{
  "num_hidden_layers": 15,
  "hidden_size": 704,
  "num_attention_heads": 22,
  "num_key_value_heads": 11,
  "head_dim": 32,
  "intermediate_size": 2368,
  "vocab_size": 16384,
  "hidden_act": "swiglu",
  "norm": "layernorm",
  "norm_place": "pre",
  "norm_eps": 1e-05,
  "positions": "rope",
  "rope_theta": 10000.0,
  "rope_fraction": 1.0,
  "qk_norm": false,
  "attn_scale": 0.177,
  "bias": "none",
  "tie_word_embeddings": true,
  "parallel_block": false,
  "init": "normal",
  "init_std_qkv": 0.0133,
  "init_std_o": 0.0,
  "init_std_up": 0.0133,
  "init_std_down": 0.0,
  "optimizer": "muon_variant",
  "learning_rate": 0.000634,
  "beta1": 0.95,
  "weight_decay": 0.26,
  "lr_head": 0.00312,
  "max_grad_norm": 2.0,
  "warmup_steps": 200,
  "schedule": "wsd",
  "decay_fraction": 0.782,
  "decay_shape": "linear",
  "final_lr_fraction": 0.05,
  "batch_tokens": [65536, 131072, 196608],
  "max_seq_len": 1024,
  "doc_mask": true,
  "train_tokens": 1403000000,
  "max_steps": 12007,
  "dataset": "wikipedia_en"
}
MLP neurons of a small language model. Each row is named by its layer, matrix (gate and up: input weights) and neuron, and shows model dimensions 176-271. Each number is 50 + 15 x the weight over its row's rms, rounded and kept within 0 to 99. A neuron's up and down rows have the sign that makes its largest values positive.
Before each neuron's rows, "fires on" lists the tokens most often at its 100 highest values on Wikipedia text that the model never trained on. A number after a token or word is its count.

fires on: ";" 36, "." 19, "\n" 9, " |" 8, ");" 7
L11.gate989:45 60 61 41 57 62 72 66 50 23 49 60 64 45 42 66 38 54 62 31 59 73 38 44 43 52 71 28 40 37 23 46 57 31 61 59 62 41 24 65 37 72 47 39 28 47 66 33 43 41 64 52 33 60 43 46 39 41 36 38 73 56 18 33 45 72 53 45 35 48 50 33 43 44 21 49 36 48 68 47 43 39 51 20 57 40 42 95 45 49 54 38 43 50 67 54
L11.up989:70 47 39 50 56 56 40 62 44 50 42 55 54 44 58 46 63 64 63 62 41 61 52 43 60 68 36 74 47 62 44 67 52 52 60 40 61 36 28 53 20 59 34 57 46 52 42 60 72 60 78 66 48 78 48 34 42 25 24 50 82 60 68 27 38 55 56 45 41 23 52 70 66 30 49 44 31 69 42 36 47 52 31 26 17 80 41 44 38 71 53 65 38 51 70 37

fires on: " and" 36, " with" 14, " |" 10, " of" 9, " to" 8, " " 5
L9.gate2069:59 47 51 08 22 80 72 44 54 30 44 55 81 53 68 41 44 67 57 33 58 49 54 46 60 51 54 73 52 65 69 37 59 67 39 64 66 59 45 70 54 55 16 42 64 31 65 23 65 48 53 41 56 80 44 40 45 42 32 49 55 49 50 49 64 30 47 45 42 32 91 62 80 63 35 57 59 47 56 61 38 55 64 34 38 42 55 68 38 39 59 55 79 49 40 36
L9.up2069:30 46 42 47 74 55 83 81 58 63 48 66 49 53 21 27 11 53 55 45 49 61 69 61 24 43 23 21 64 47 50 55 35 56 62 46 49 51 52 79 43 62 52 26 58 11 31 21 21 56 45 54 45 54 32 58 74 51 19 64 30 57 71 41 72 56 47 65 51 63 55 35 63 69 50 42 51 58 45 38 53 50 52 50 46 38 52 47 41 14 50 46 47 59 44 76

fires on: " with" 18, "." 16, "," 14, " has" 12, " have" 7, " of" 6
L9.gate416:36 61 48 66 43 65 49 52 55 47 44 13 53 63 44 40 40 50 25 63 78 31 58 69 48 44 42 54 40 64 30 54 63 62 20 61 30 44 60 65 67 66 54 61 75 60 49 10 70 40 41 50 40 31 28 53 34 54 31 51 54 63 77 24 46 51 45 39 48 59 24 24 50 45 67 34 39 37 18 86 41 41 51 65 45 38 57 20 26 90 48 63 43 43 60 49
L9.up416:68 67 31 29 47 58 39 39 73 60 31 34 61 66 44 38 52 27 78 55 52 52 26 59 54 38 33 25 29 54 59 40 54 37 35 49 52 36 58 33 72 64 40 56 46 58 24 29 63 52 48 50 33 69 58 56 70 41 58 42 35 27 55 41 70 60 23 57 59 40 32 48 74 55 40 37 67 36 27 32 72 55 58 45 35 61 46 44 52 64 56 21 43 38 46 50

fires on: "0" 26, "1" 14, "2" 14, "3" 8, " " 8, "5" 6
L11.gate1279:31 32 45 77 53 34 45 49 73 20 76 56 30 56 54 69 34 38 44 64 40 63 57 41 79 31 55 44 41 38 42 45 79 63 83 48 47 48 41 61 44 68 41 38 47 44 33 54 38 54 36 31 57 59 53 55 27 36 51 39 33 52 45 39 40 63 39 26 43 31 44 41 54 53 49 66 47 30 54 71 27 53 53 54 36 76 36 30 59 57 76 53 56 89 46 43
L11.up1279:45 67 33 37 47 45 80 46 51 33 73 53 68 29 41 63 37 46 19 50 39 58 29 23 49 33 66 32 62 63 48 59 69 51 51 53 58 67 54 57 53 54 84 45 52 48 19 34 39 46 37 51 60 38 44 64 55 55 38 44 65 29 69 04 37 67 44 60 51 29 30 69 45 36 52 54 28 76 65 60 50 46 75 45 42 42 26 32 42 67 51 51 84 50 59 20

fires on: " or" 22, " those" 10, " and" 8, "," 7, " these" 6, " first" 5
L9.gate1550:57 64 63 53 55 64 52 20 28 45 57 31 64 40 43 48 72 43 54 53 26 48 60 60 67 27 40 42 39 43 41 42 54 89 58 54 51 49 38 48 34 79 60 70 64 43 40 36 76 43 37 42 48 51 28 57 53 37 56 56 46 51 31 53 33 86 46 70 38 35 51 61 62 46 31 61 60 56 40 49 39 69 56 67 55 48 46 37 66 42 61 58 28 38 40 33
L9.up1550:30 44 35 65 09 50 61 42 46 42 63 35 53 49 60 58 62 61 54 21 43 57 51 71 41 40 60 16 29 34 57 65 38 50 48 30 65 62 43 51 52 69 40 45 77 44 33 43 20 62 53 77 60 59 41 37 51 45 42 59 59 35 30 47 28 54 46 53 59 91 44 54 59 58 36 60 45 74 46 30 50 41 62 48 34 40 64 43 51 49 29 35 80 41 59 34

fires on: " and" 32, " or" 12, "%" 8, " to" 6, " than" 5
L9.gate1783:59 24 33 36 57 32 55 39 40 80 52 44 34 44 39 53 40 73 52 69 22 49 48 41 60 73 30 40 45 49 51 53 36 42 40 35 45 49 36 51 49 31 58 36 38 55 79 47 60 84 39 31 49 70 50 44 56 49 71 34 40 79 56 22 59 76 68 50 07 58 32 57 27 43 44 20 77 36 46 54 51 50 50 54 40 60 77 61 80 66 45 61 44 47 43 38
L9.up1783:47 50 38 46 43 59 45 66 64 47 77 35 46 71 59 32 48 55 13 49 49 36 72 74 34 53 70 39 39 78 51 72 61 65 21 33 21 63 47 44 68 74 29 45 58 37 49 37 36 63 68 77 26 61 49 39 41 56 46 71 27 45 32 51 33 47 75 45 54 79 61 61 17 68 69 41 64 40 59 41 75 39 34 56 63 61 62 70 51 55 37 44 59 29 61 55

fires on: " of" 39, " |" 16, "0" 11, ":" 9, " for" 5, "1" 4
L9.gate1486:30 54 46 57 54 70 38 86 61 87 68 46 43 45 44 40 29 50 49 26 53 44 54 63 32 49 53 68 42 47 28 60 51 36 48 69 60 47 64 55 37 58 53 67 58 47 34 63 37 29 44 63 45 53 51 48 62 62 20 30 51 54 46 70 61 38 50 39 55 38 61 28 21 78 36 61 25 36 67 58 56 66 78 53 10 49 50 24 49 18 65 52 46 00 49 34
L9.up1486:65 62 62 62 28 58 46 44 26 47 48 40 19 84 36 50 46 25 70 14 60 68 50 87 45 65 54 57 62 60 33 47 60 50 55 60 26 52 60 55 51 49 43 74 55 50 58 38 43 61 36 72 82 53 62 44 61 39 09 55 42 80 35 41 74 59 70 37 44 48 71 40 65 42 38 51 67 45 18 63 74 60 82 51 50 24 67 49 35 29 22 54 44 58 46 32

fires on: "7" 16, "8" 14, "6" 12, "5" 9, "9" 9, "2" 9
L11.gate2254:28 37 61 65 37 43 42 50 72 53 65 59 33 73 53 39 65 55 52 19 42 72 50 55 53 33 28 54 52 21 44 08 38 51 41 34 45 34 43 60 39 50 56 49 48 49 54 57 56 60 64 80 58 25 76 54 31 43 55 28 23 48 36 65 45 60 34 48 63 43 60 64 43 79 55 38 38 28 60 30 49 20 47 44 49 65 70 66 69 67 58 50 70 47 42 55
L11.up2254:48 68 49 65 65 41 63 61 67 58 34 53 35 49 08 62 61 43 65 44 54 53 49 21 46 64 53 50 56 53 49 43 45 48 58 40 48 56 39 63 52 61 62 65 56 39 55 41 41 31 61 46 56 58 67 38 27 51 42 25 70 74 33 67 57 50 54 64 35 37 39 58 46 60 35 55 36 61 63 56 61 39 83 48 43 41 45 72 50 80 40 46 38 50 60 29

fires on: " in" 23, " from" 19, " to" 9, " |" 7
L9.gate1331:57 53 37 24 53 72 56 22 15 32 50 68 41 33 57 85 49 57 84 37 52 36 33 58 55 44 44 58 24 82 39 67 33 56 37 28 31 39 45 61 60 34 59 56 53 60 42 66 50 65 31 16 20 36 78 48 79 62 34 41 48 32 71 49 35 79 62 36 40 44 35 72 55 37 72 31 42 51 74 31 33 52 61 51 47 26 40 45 45 56 33 25 56 37 71 55
L9.up1331:78 24 49 41 72 44 81 51 39 71 67 61 50 53 43 47 42 58 53 65 27 65 63 44 45 42 58 47 49 49 30 61 51 64 49 66 43 42 38 56 58 59 60 49 49 76 59 59 47 24 33 59 33 09 68 46 65 70 54 81 60 57 48 59 40 48 68 41 62 27 26 43 71 71 80 25 58 48 45 58 16 48 55 70 59 45 62 70 37 48 52 30 23 64 59 32

fires on: "0" 35, "th" 13, "s" 6
L9.gate1370:71 37 35 60 60 74 18 65 36 56 65 65 45 42 38 59 54 52 43 54 44 42 41 56 57 27 55 33 51 48 55 69 74 51 50 41 45 40 48 67 41 49 63 56 45 56 35 54 66 55 69 76 48 24 49 50 64 57 51 39 53 56 47 46 65 39 36 72 56 53 33 48 54 55 40 43 71 07 51 44 26 77 45 56 43 45 20 19 53 69 38 61 73 71 36 44
L9.up1370:74 32 31 76 80 41 24 38 64 48 26 41 30 49 42 54 73 73 74 67 50 55 40 30 35 48 53 46 39 53 33 70 56 74 52 59 39 84 64 56 63 32 38 36 54 50 37 39 47 39 64 77 29 49 47 71 56 65 38 61 26 54 48 56 73 49 25 81 64 52 46 54 09 34 77 35 44 45 68 60 56 54 41 44 50 49 29 54 46 81 52 46 56 43 31 50

fires on: "," 17, " and" 16, " his" 11, " most" 9, " more" 7, " the" 7
L9.gate1869:55 60 48 31 42 11 39 42 29 35 55 53 13 48 29 37 36 49 39 29 33 35 38 69 71 56 37 69 36 43 52 42 75 73 73 40 62 37 07 54 29 49 41 33 36 61 58 73 34 48 62 45 29 27 35 60 31 49 57 42 51 73 64 85 46 70 63 40 57 37 29 20 53 41 40 51 30 50 59 42 43 30 37 21 45 39 05 32 46 02 46 48 62 50 50 28
L9.up1869:63 34 63 24 44 00 55 57 45 37 45 24 24 51 43 45 04 45 68 39 61 34 65 54 55 34 44 53 32 36 23 43 68 52 43 49 56 32 33 39 33 31 26 53 42 65 61 41 44 62 49 66 52 35 63 53 39 33 34 30 59 49 61 57 35 48 37 54 39 39 46 24 43 44 43 44 31 46 62 26 51 39 42 52 52 47 33 44 36 33 27 61 45 46 44 57

fires on: " to" 26, " with" 12, " of" 11, "-" 5, " for" 4
L9.gate1223:62 24 58 38 67 69 42 74 36 48 51 33 56 63 18 37 57 59 43 45 55 38 37 48 32 56 62 39 55 28 78 81 47 54 51 39 24 28 57 93 49 49 68 63 29 34 45 56 65 35 35 47 68 45 79 46 48 86 16 51 36 58 48 44 49 63 91 33 32 57 73 53 72 59 84 38 30 62 39 50 29 63 66 32 49 40 63 30 72 48 50 62 49 34 66 86
L9.up1223:74 40 53 36 59 51 75 50 38 40 45 66 58 57 32 59 54 39 43 38 64 59 47 44 43 48 38 44 78 31 62 48 75 43 41 36 47 52 61 59 32 71 44 51 38 36 49 61 71 61 56 57 64 41 48 41 47 67 49 08 50 47 57 54 46 64 70 13 46 47 36 51 64 84 50 54 39 69 89 39 00 34 62 75 38 57 63 45 75 27 19 54 50 53 50 54

fires on: " |" 75, ";" 10, ":" 7, "|" 5
L11.gate1161:51 59 36 52 69 71 30 41 57 73 58 52 44 49 62 54 25 41 32 27 46 49 64 50 47 45 70 39 43 65 56 26 58 34 49 58 65 63 66 59 61 68 48 52 29 50 37 44 59 45 82 39 55 30 74 32 50 76 51 59 39 43 45 23 36 60 60 44 39 32 35 45 75 46 58 37 52 71 39 58 56 67 50 83 40 37 43 41 72 54 42 67 73 71 42 63
L11.up1161:23 52 63 43 65 50 35 43 72 35 39 38 57 42 29 43 45 16 36 48 51 74 60 41 82 59 49 46 55 49 45 47 50 46 82 64 36 38 59 46 53 31 43 50 46 44 48 47 55 51 54 50 35 57 46 39 65 62 54 57 80 36 47 30 80 74 90 73 30 59 42 37 34 43 53 43 61 42 59 49 48 44 43 28 34 39 41 56 43 54 43 58 47 60 40 48

fires on: " Gr" 46, " h" 10, "gr" 4
L11.gate2141:33 55 48 30 44 42 72 34 66 41 44 54 41 47 63 22 35 29 32 78 73 24 63 36 39 39 32 42 46 47 20 57 31 53 42 51 41 52 45 57 26 52 47 38 22 83 24 67 45 61 42 41 42 48 57 26 47 71 54 38 11 52 50 27 48 67 65 58 45 33 70 64 59 53 64 84 80 61 36 68 39 19 61 57 34 45 50 72 71 25 36 63 56 64 51 45
L11.up2141:32 48 43 43 49 46 66 46 84 37 45 50 38 47 67 16 49 50 41 72 44 60 21 13 56 48 45 39 47 32 69 58 26 49 48 59 65 72 52 51 32 38 67 62 55 81 41 40 59 64 57 56 57 46 54 67 59 65 68 34 47 58 32 48 52 47 77 46 47 49 54 79 82 30 60 74 76 57 53 31 68 58 50 60 49 38 49 41 54 40 40 68 70 70 48 64

fires on: "1" 26, " one" 18, " each" 10, "2" 7, "0" 4
L11.gate1213:62 60 60 71 65 57 51 51 42 44 57 49 56 53 65 30 35 42 33 59 82 53 71 32 44 31 65 72 60 48 64 65 68 46 37 49 38 66 36 72 41 55 39 22 45 32 38 56 36 85 40 52 53 76 00 61 31 70 38 43 41 89 70 69 58 58 62 16 31 59 36 41 06 64 80 60 36 37 34 64 39 76 35 56 55 55 50 54 36 70 59 58 59 72 61 23
L11.up1213:39 51 59 72 67 55 51 51 56 67 53 52 64 58 50 49 73 40 44 40 56 49 65 24 38 60 38 42 70 64 51 30 46 57 67 71 67 80 27 51 48 67 66 59 46 56 35 57 46 39 68 39 66 65 69 40 96 55 65 83 60 32 59 67 49 36 55 51 50 59 32 23 59 49 58 49 23 52 83 58 58 22 47 69 62 62 47 49 42 77 32 42 53 79 63 49

fires on: " his" 23, " R" 17, " His" 7, " M" 7, " her" 5
L11.gate1646:73 60 39 33 57 66 40 73 50 45 52 61 45 44 53 53 50 65 56 54 41 58 45 42 65 28 28 85 65 70 54 61 44 31 71 62 59 66 42 84 47 55 51 30 48 31 68 56 61 52 43 69 27 49 44 51 70 38 31 40 38 38 55 55 50 40 47 53 59 58 38 57 41 50 58 50 32 54 49 31 28 43 57 43 70 65 20 67 52 64 64 50 53 62 79 52
L11.up1646:32 44 24 51 24 34 24 58 40 67 61 74 38 39 46 32 52 62 14 52 37 55 43 43 30 40 41 61 43 49 37 67 55 72 26 75 52 47 39 73 56 13 17 46 27 58 39 75 57 45 64 58 34 47 45 38 60 56 49 50 35 48 44 35 48 43 70 26 28 42 40 37 74 51 61 82 70 67 36 36 48 13 65 43 50 27 54 59 35 34 65 45 58 65 73 60

fires on: " and" 27, " " 22, "." 11, "-" 10, "," 6
L9.gate512:37 58 51 59 51 26 84 58 59 33 55 51 59 50 58 30 35 25 54 67 19 56 34 47 37 53 27 54 58 57 71 64 37 69 75 64 38 29 69 54 39 29 54 33 48 41 49 40 45 51 49 99 44 32 56 53 55 53 73 78 58 66 59 45 49 44 58 18 10 58 48 53 54 36 42 45 51 64 27 56 30 46 31 48 34 47 45 51 33 41 53 62 34 34 35 47
L9.up512:26 53 37 34 39 71 60 56 54 18 63 53 43 48 56 54 54 44 55 57 43 55 72 27 40 61 42 06 50 54 64 57 56 33 57 62 42 66 40 62 42 44 58 60 57 50 35 60 72 47 74 86 10 62 45 70 58 28 52 61 51 55 46 37 65 49 43 53 24 49 62 44 52 49 58 47 33 29 48 51 69 51 47 32 60 83 47 66 35 72 42 64 37 56 29 28

fires on: "1" 34, " a" 11, " b" 8, " l" 4
L11.gate344:64 41 61 61 54 37 51 67 42 63 49 40 50 58 49 65 54 48 56 61 56 45 61 55 47 55 48 28 37 59 53 30 49 40 61 56 64 84 43 52 49 61 66 50 52 73 59 31 50 49 59 48 45 41 63 39 53 58 67 61 54 34 74 45 71 53 52 62 37 53 50 72 50 39 45 40 39 65 57 71 76 51 47 37 51 34 60 58 50 56 42 32 39 43 62 40
L11.up344:19 26 73 58 44 62 63 51 62 41 69 50 62 55 64 36 61 53 68 80 53 37 48 69 40 32 57 75 20 33 35 70 65 40 51 39 58 30 42 52 45 51 59 62 37 50 35 62 38 14 47 39 39 52 68 49 45 32 53 65 46 58 63 29 40 45 27 58 40 39 55 49 52 59 22 10 50 64 60 57 41 41 42 59 59 44 45 31 28 31 33 49 74 52 45 55

fires on: "s" 18, " (" 11, "th" 8, " '" 6, "rd" 4, " his" 4
L9.gate2251:26 48 39 76 56 67 69 67 70 55 51 49 46 39 29 31 41 36 62 61 40 64 70 45 42 66 57 15 38 42 72 37 50 62 41 26 38 46 46 34 59 72 57 46 43 93 49 55 57 44 49 49 39 36 53 68 74 65 75 52 56 51 63 59 28 27 46 45 31 73 67 64 52 65 40 40 73 39 62 39 42 44 53 49 44 49 64 59 39 31 20 44 49 50 32 33
L9.up2251:67 70 30 65 63 94 35 59 57 29 45 44 28 31 57 41 45 59 48 56 11 76 67 49 61 41 63 45 24 63 22 62 68 41 51 85 62 78 68 64 59 52 44 58 77 47 48 54 54 68 65 36 71 38 48 63 46 62 57 39 47 48 55 31 67 53 48 69 68 34 61 53 38 44 46 68 60 53 38 62 56 30 36 32 81 46 64 22 31 60 60 20 64 39 51 36

fires on: ")" 29, " who" 20, "," 10, ")," 9
L11.gate2074:54 56 43 69 67 26 30 20 63 61 46 56 27 28 68 54 27 23 43 60 41 80 50 70 36 35 52 44 54 46 82 45 14 58 34 38 54 51 36 62 56 53 44 56 68 40 36 40 39 67 30 65 57 56 49 47 40 75 35 55 56 51 39 50 52 44 51 18 50 40 59 63 61 44 53 40 52 38 40 65 32 37 43 55 68 54 43 79 71 53 33 59 45 41 28 56
L11.up2074:32 48 51 71 58 56 39 42 46 51 44 50 63 47 78 44 38 50 56 68 24 40 57 51 47 50 50 52 49 47 62 14 67 55 42 56 35 65 40 64 33 60 47 59 26 26 37 59 75 44 37 30 23 37 33 15 55 49 53 39 54 29 48 54 73 29 38 47 74 43 48 66 55 47 39 44 54 58 55 71 69 34 26 59 32 40 49 37 36 60 82 54 39 42 63 58

fires on: "N" 29, " /" 17, " |" 13, "-" 5, ":" 5, ";" 4
L9.gate1933:68 66 68 30 58 37 45 70 34 49 48 53 40 56 61 70 59 41 39 76 65 42 36 53 44 58 69 59 50 41 40 46 58 57 49 37 60 52 58 39 50 43 66 23 40 64 30 48 45 49 60 42 37 48 41 63 64 59 50 62 68 35 46 45 71 72 50 51 30 40 53 34 73 53 34 59 49 46 39 59 67 50 57 49 71 42 68 72 54 21 53 47 44 34 53 60
L9.up1933:44 54 62 49 46 88 42 37 44 84 50 74 80 48 46 71 53 53 59 28 44 66 52 16 76 38 56 63 53 46 46 60 59 47 46 33 57 44 43 67 33 59 39 61 60 50 64 46 36 33 54 69 75 39 49 43 55 60 60 43 64 65 52 85 64 38 44 40 57 52 31 49 52 40 37 33 53 73 41 33 42 48 58 41 57 52 31 63 48 66 80 62 45 57 45 50

fires on: "2" 20, " " 16, "1" 13, "0" 12, "9" 9
L11.gate560:45 44 40 77 46 35 38 38 57 48 50 51 68 41 54 60 56 48 66 35 40 53 63 82 62 41 11 33 55 39 60 38 66 58 68 72 21 29 62 51 31 44 42 44 63 40 55 66 36 68 52 50 42 72 52 44 46 46 41 34 46 48 28 49 43 76 57 37 72 65 51 56 78 67 99 28 58 48 46 50 28 43 62 69 40 63 32 59 61 63 69 50 32 46 40 49
L11.up560:88 50 79 33 54 51 56 46 54 57 55 71 86 33 35 55 51 38 57 52 45 43 50 61 36 16 72 27 51 52 43 39 59 51 46 45 62 31 41 74 47 21 52 97 30 24 56 32 49 68 51 58 66 36 63 22 43 51 83 64 63 61 49 27 37 34 28 56 58 47 41 57 61 41 31 41 27 68 68 60 84 26 57 30 93 42 59 45 33 64 53 54 38 41 29 18

fires on: "-" 39, " " 32, "," 6
L9.gate540:28 38 67 78 67 70 78 35 50 44 70 37 61 49 31 38 38 57 68 53 47 26 46 51 39 52 33 63 44 36 58 63 43 45 69 34 48 63 45 73 47 42 14 34 46 16 46 66 78 45 20 54 34 62 62 58 65 25 55 24 38 44 37 56 50 65 55 35 38 32 39 48 43 37 27 51 58 63 56 52 59 45 68 59 35 39 59 43 61 29 46 34 42 30 74 60
L9.up540:39 51 50 23 66 40 55 35 48 46 60 35 49 25 52 47 50 37 58 73 58 23 62 50 65 63 18 13 77 66 50 39 72 53 65 43 62 49 47 33 60 70 38 60 44 46 65 56 40 55 57 51 36 48 51 64 48 65 25 65 75 45 67 48 57 74 40 44 31 45 40 54 50 42 49 57 81 58 63 77 64 54 36 53 51 79 50 68 35 56 71 49 60 13 47 29

fires on: "′" 24, "\"" 10, " \"" 10, ":" 9, " |" 5, "==" 5
L11.gate2160:47 48 30 21 51 50 38 30 57 56 51 55 22 70 46 43 54 61 50 68 60 64 43 63 58 48 50 73 57 41 61 34 68 58 48 43 64 42 43 63 57 75 70 50 53 51 64 23 30 46 63 48 69 67 49 47 33 55 38 48 17 38 51 60 55 49 67 32 27 16 61 34 70 61 24 65 43 58 63 49 61 47 75 50 25 38 53 33 61 34 58 33 54 68 25 73
L11.up2160:52 65 66 51 75 51 21 48 50 44 32 57 58 52 16 70 79 59 24 19 50 52 45 64 67 67 26 60 50 48 63 59 42 29 54 79 74 42 59 63 67 34 44 32 44 36 33 24 47 47 55 53 52 59 63 76 45 34 45 41 54 88 50 56 72 58 71 32 00 65 54 44 71 79 25 45 69 37 53 49 84 56 80 48 35 78 72 49 74 61 48 54 52 59 60 44

fires on: " one" 21, " l" 17, " its" 6, " to" 5, " end" 4
L9.gate2267:48 33 59 26 83 71 47 57 52 49 62 69 75 20 60 55 26 62 81 66 37 49 70 50 65 66 12 42 39 49 50 62 62 50 47 49 65 43 62 39 52 75 53 38 78 40 70 61 67 56 40 70 44 56 37 61 53 31 61 54 68 35 31 40 61 22 58 46 41 54 62 67 48 51 24 16 38 58 37 50 45 65 52 61 52 34 22 47 64 35 57 62 46 45 18 56
L9.up2267:56 63 38 30 31 32 37 80 54 57 76 64 67 19 51 53 55 79 42 52 60 71 49 50 51 55 59 47 63 52 74 33 52 29 63 63 56 52 37 51 62 53 38 11 64 39 58 50 35 32 70 57 37 55 61 53 54 59 57 11 56 36 45 50 47 37 58 56 61 44 23 60 59 43 59 41 45 65 60 46 62 55 35 53 51 47 71 49 41 44 73 65 31 25 55 39

fires on: "1" 24, " " 23, "–" 5, " the" 4, "==" 4
L11.gate554:11 35 14 58 33 76 37 56 81 66 47 81 59 33 70 33 29 56 45 52 68 46 44 71 60 57 54 43 42 26 35 38 43 42 60 47 34 63 48 49 42 89 41 40 67 22 53 39 54 58 61 38 63 63 62 54 60 68 25 36 55 53 38 58 46 41 49 41 61 27 58 51 57 45 67 65 47 63 39 35 66 66 55 78 56 52 50 42 21 86 26 72 60 24 56 61
L11.up554:46 64 42 51 46 35 21 28 72 69 31 63 65 47 12 34 57 38 46 39 47 29 70 58 35 46 51 46 59 51 53 53 23 61 30 23 65 44 51 41 29 63 75 58 37 62 35 49 29 71 39 63 70 22 49 50 57 56 50 61 53 53 59 45 48 64 34 58 40 75 40 65 30 56 42 38 75 62 91 44 50 55 51 51 58 20 44 51 19 39 52 64 62 27 55 47

fires on: "1" 23, " " 21, "2" 19, " a" 12, "," 4, "–" 4
L11.gate241:27 25 77 29 61 46 50 56 19 59 57 89 65 45 42 44 58 27 52 56 73 43 49 36 58 38 29 55 27 31 59 32 75 20 54 42 68 48 57 53 30 64 23 74 43 04 24 47 64 23 43 47 63 43 40 47 38 64 50 49 52 70 64 75 66 54 19 32 35 39 68 51 35 66 68 44 30 69 36 76 93 41 53 39 44 78 48 57 59 67 60 32 62 71 70 36
L11.up241:37 57 44 37 46 73 77 57 64 45 61 50 61 48 30 74 51 46 35 69 66 25 64 52 50 71 67 40 50 65 33 44 53 22 43 71 48 79 44 29 69 52 50 70 47 58 56 49 64 63 69 27 78 43 38 50 60 47 59 65 54 68 56 54 54 70 21 73 55 29 31 49 61 45 56 76 65 34 70 60 79 68 76 42 46 62 68 52 81 77 67 21 44 31 41 32

fires on: " on" 37, " |" 31, ":" 7, "-" 4
L9.gate1594:63 59 56 50 47 06 47 32 09 64 54 61 40 61 16 11 38 50 64 55 40 55 77 53 51 43 60 33 77 61 77 61 64 27 50 43 48 63 46 45 51 57 58 43 50 50 61 62 64 41 62 72 37 45 46 59 57 21 66 59 52 60 39 62 68 39 67 52 46 68 57 13 57 69 24 34 51 17 35 75 47 35 67 64 26 57 57 26 42 30 19 60 51 52 60 70
L9.up1594:50 62 61 58 33 52 33 66 39 64 54 66 61 39 52 78 46 58 65 28 52 46 35 62 59 56 58 39 74 44 55 57 45 25 35 33 31 45 44 59 40 49 55 36 59 47 48 55 45 52 32 69 57 70 46 60 55 52 57 38 47 48 42 44 72 35 52 12 36 52 37 44 52 48 31 36 40 68 41 63 50 50 50 64 89 55 43 72 32 50 72 54 53 41 66 43

fires on: " be" 17, " to" 17, " by" 13, " become" 5, " of" 4
L11.gate659:39 32 46 48 61 63 35 52 58 34 43 60 64 26 38 35 53 86 39 40 45 36 49 55 52 36 55 52 43 60 60 42 64 44 52 59 29 33 64 26 34 66 46 42 55 43 34 24 48 41 65 42 56 41 70 36 43 54 27 40 36 69 49 59 57 51 44 47 37 65 49 54 52 58 62 43 32 36 44 41 28 41 22 41 47 44 36 55 65 63 76 49 63 52 69 67
L11.up659:30 50 62 54 57 50 16 53 46 51 28 75 52 65 41 49 08 37 46 47 57 58 72 74 42 24 33 37 41 41 67 57 75 65 50 63 56 49 47 24 52 84 49 27 71 52 54 58 46 44 74 37 12 40 26 35 44 66 40 45 39 69 50 47 64 58 59 39 42 36 79 46 60 51 51 50 39 68 51 39 24 46 29 12 46 34 37 56 57 22 64 30 44 35 15 54

fires on: "," 88, "0" 10
L11.gate1063:51 47 19 48 57 68 35 55 71 54 70 39 43 69 26 59 62 54 56 41 28 37 25 53 46 63 37 43 48 66 62 31 49 45 29 65 38 45 50 60 17 44 51 70 25 22 43 19 58 54 84 72 26 41 62 50 52 59 64 52 84 79 36 54 57 51 71 45 63 10 53 43 41 24 58 36 36 38 45 74 29 41 48 37 43 49 25 37 52 69 20 56 38 33 49 44
L11.up1063:48 72 50 50 47 07 38 70 59 34 53 41 46 49 49 50 57 54 53 69 60 47 55 41 62 42 19 30 19 54 56 15 64 51 42 68 36 30 38 64 32 46 33 64 47 51 39 31 49 38 56 76 08 44 59 38 53 43 35 41 49 34 39 62 55 34 31 48 61 47 47 76 58 58 58 32 40 52 60 51 33 31 36 25 59 50 43 26 50 58 50 40 46 56 45 69

fires on: " l" 45, " as" 13, " for" 6, " provide" 5, " provided" 4, " a" 4
L9.gate1097:39 47 49 50 63 46 21 29 25 17 53 35 57 43 43 41 55 80 36 52 51 51 67 31 85 56 29 46 57 70 51 60 47 57 52 61 48 70 37 17 50 40 42 58 62 76 56 61 52 35 63 39 80 45 31 34 39 56 57 77 59 32 76 45 40 55 68 57 38 66 37 23 58 53 48 65 41 57 65 36 47 40 12 08 42 58 35 50 19 35 42 65 68 33 56 63
L9.up1097:51 44 67 53 39 63 49 75 65 55 41 57 41 63 55 51 62 63 54 58 47 50 44 65 56 33 23 50 61 59 68 59 55 36 43 05 33 43 20 20 21 32 29 67 76 52 34 62 49 72 66 57 48 35 25 58 24 57 60 48 75 45 64 55 61 47 73 63 61 29 61 43 47 44 63 43 30 56 60 46 41 58 42 53 57 64 20 43 51 54 64 58 53 55 49 68

fires on: " " 52, "-" 21, "1" 6, " a" 6, "th" 5
L11.gate1984:57 90 51 36 71 53 60 70 46 94 56 33 79 62 55 46 40 41 81 67 58 43 52 46 37 14 45 35 37 45 59 97 28 53 34 44 70 21 54 51 66 45 58 66 63 28 33 29 48 81 49 41 57 58 64 71 53 68 47 59 50 41 75 53 52 48 73 35 41 47 56 52 44 62 39 41 60 41 74 56 62 48 41 47 59 51 68 49 61 69 56 35 49 41 64 65
L11.up1984:46 36 46 53 51 78 52 65 58 43 80 39 71 41 38 49 49 56 69 77 36 40 36 40 48 43 47 86 60 36 42 47 15 47 72 54 51 37 54 60 52 53 68 59 48 68 40 57 40 53 38 38 45 46 54 38 56 29 43 36 52 81 57 52 47 58 61 64 34 33 57 48 51 41 40 18 46 55 61 56 49 44 47 56 34 74 68 29 48 39 35 39 52 67 65 49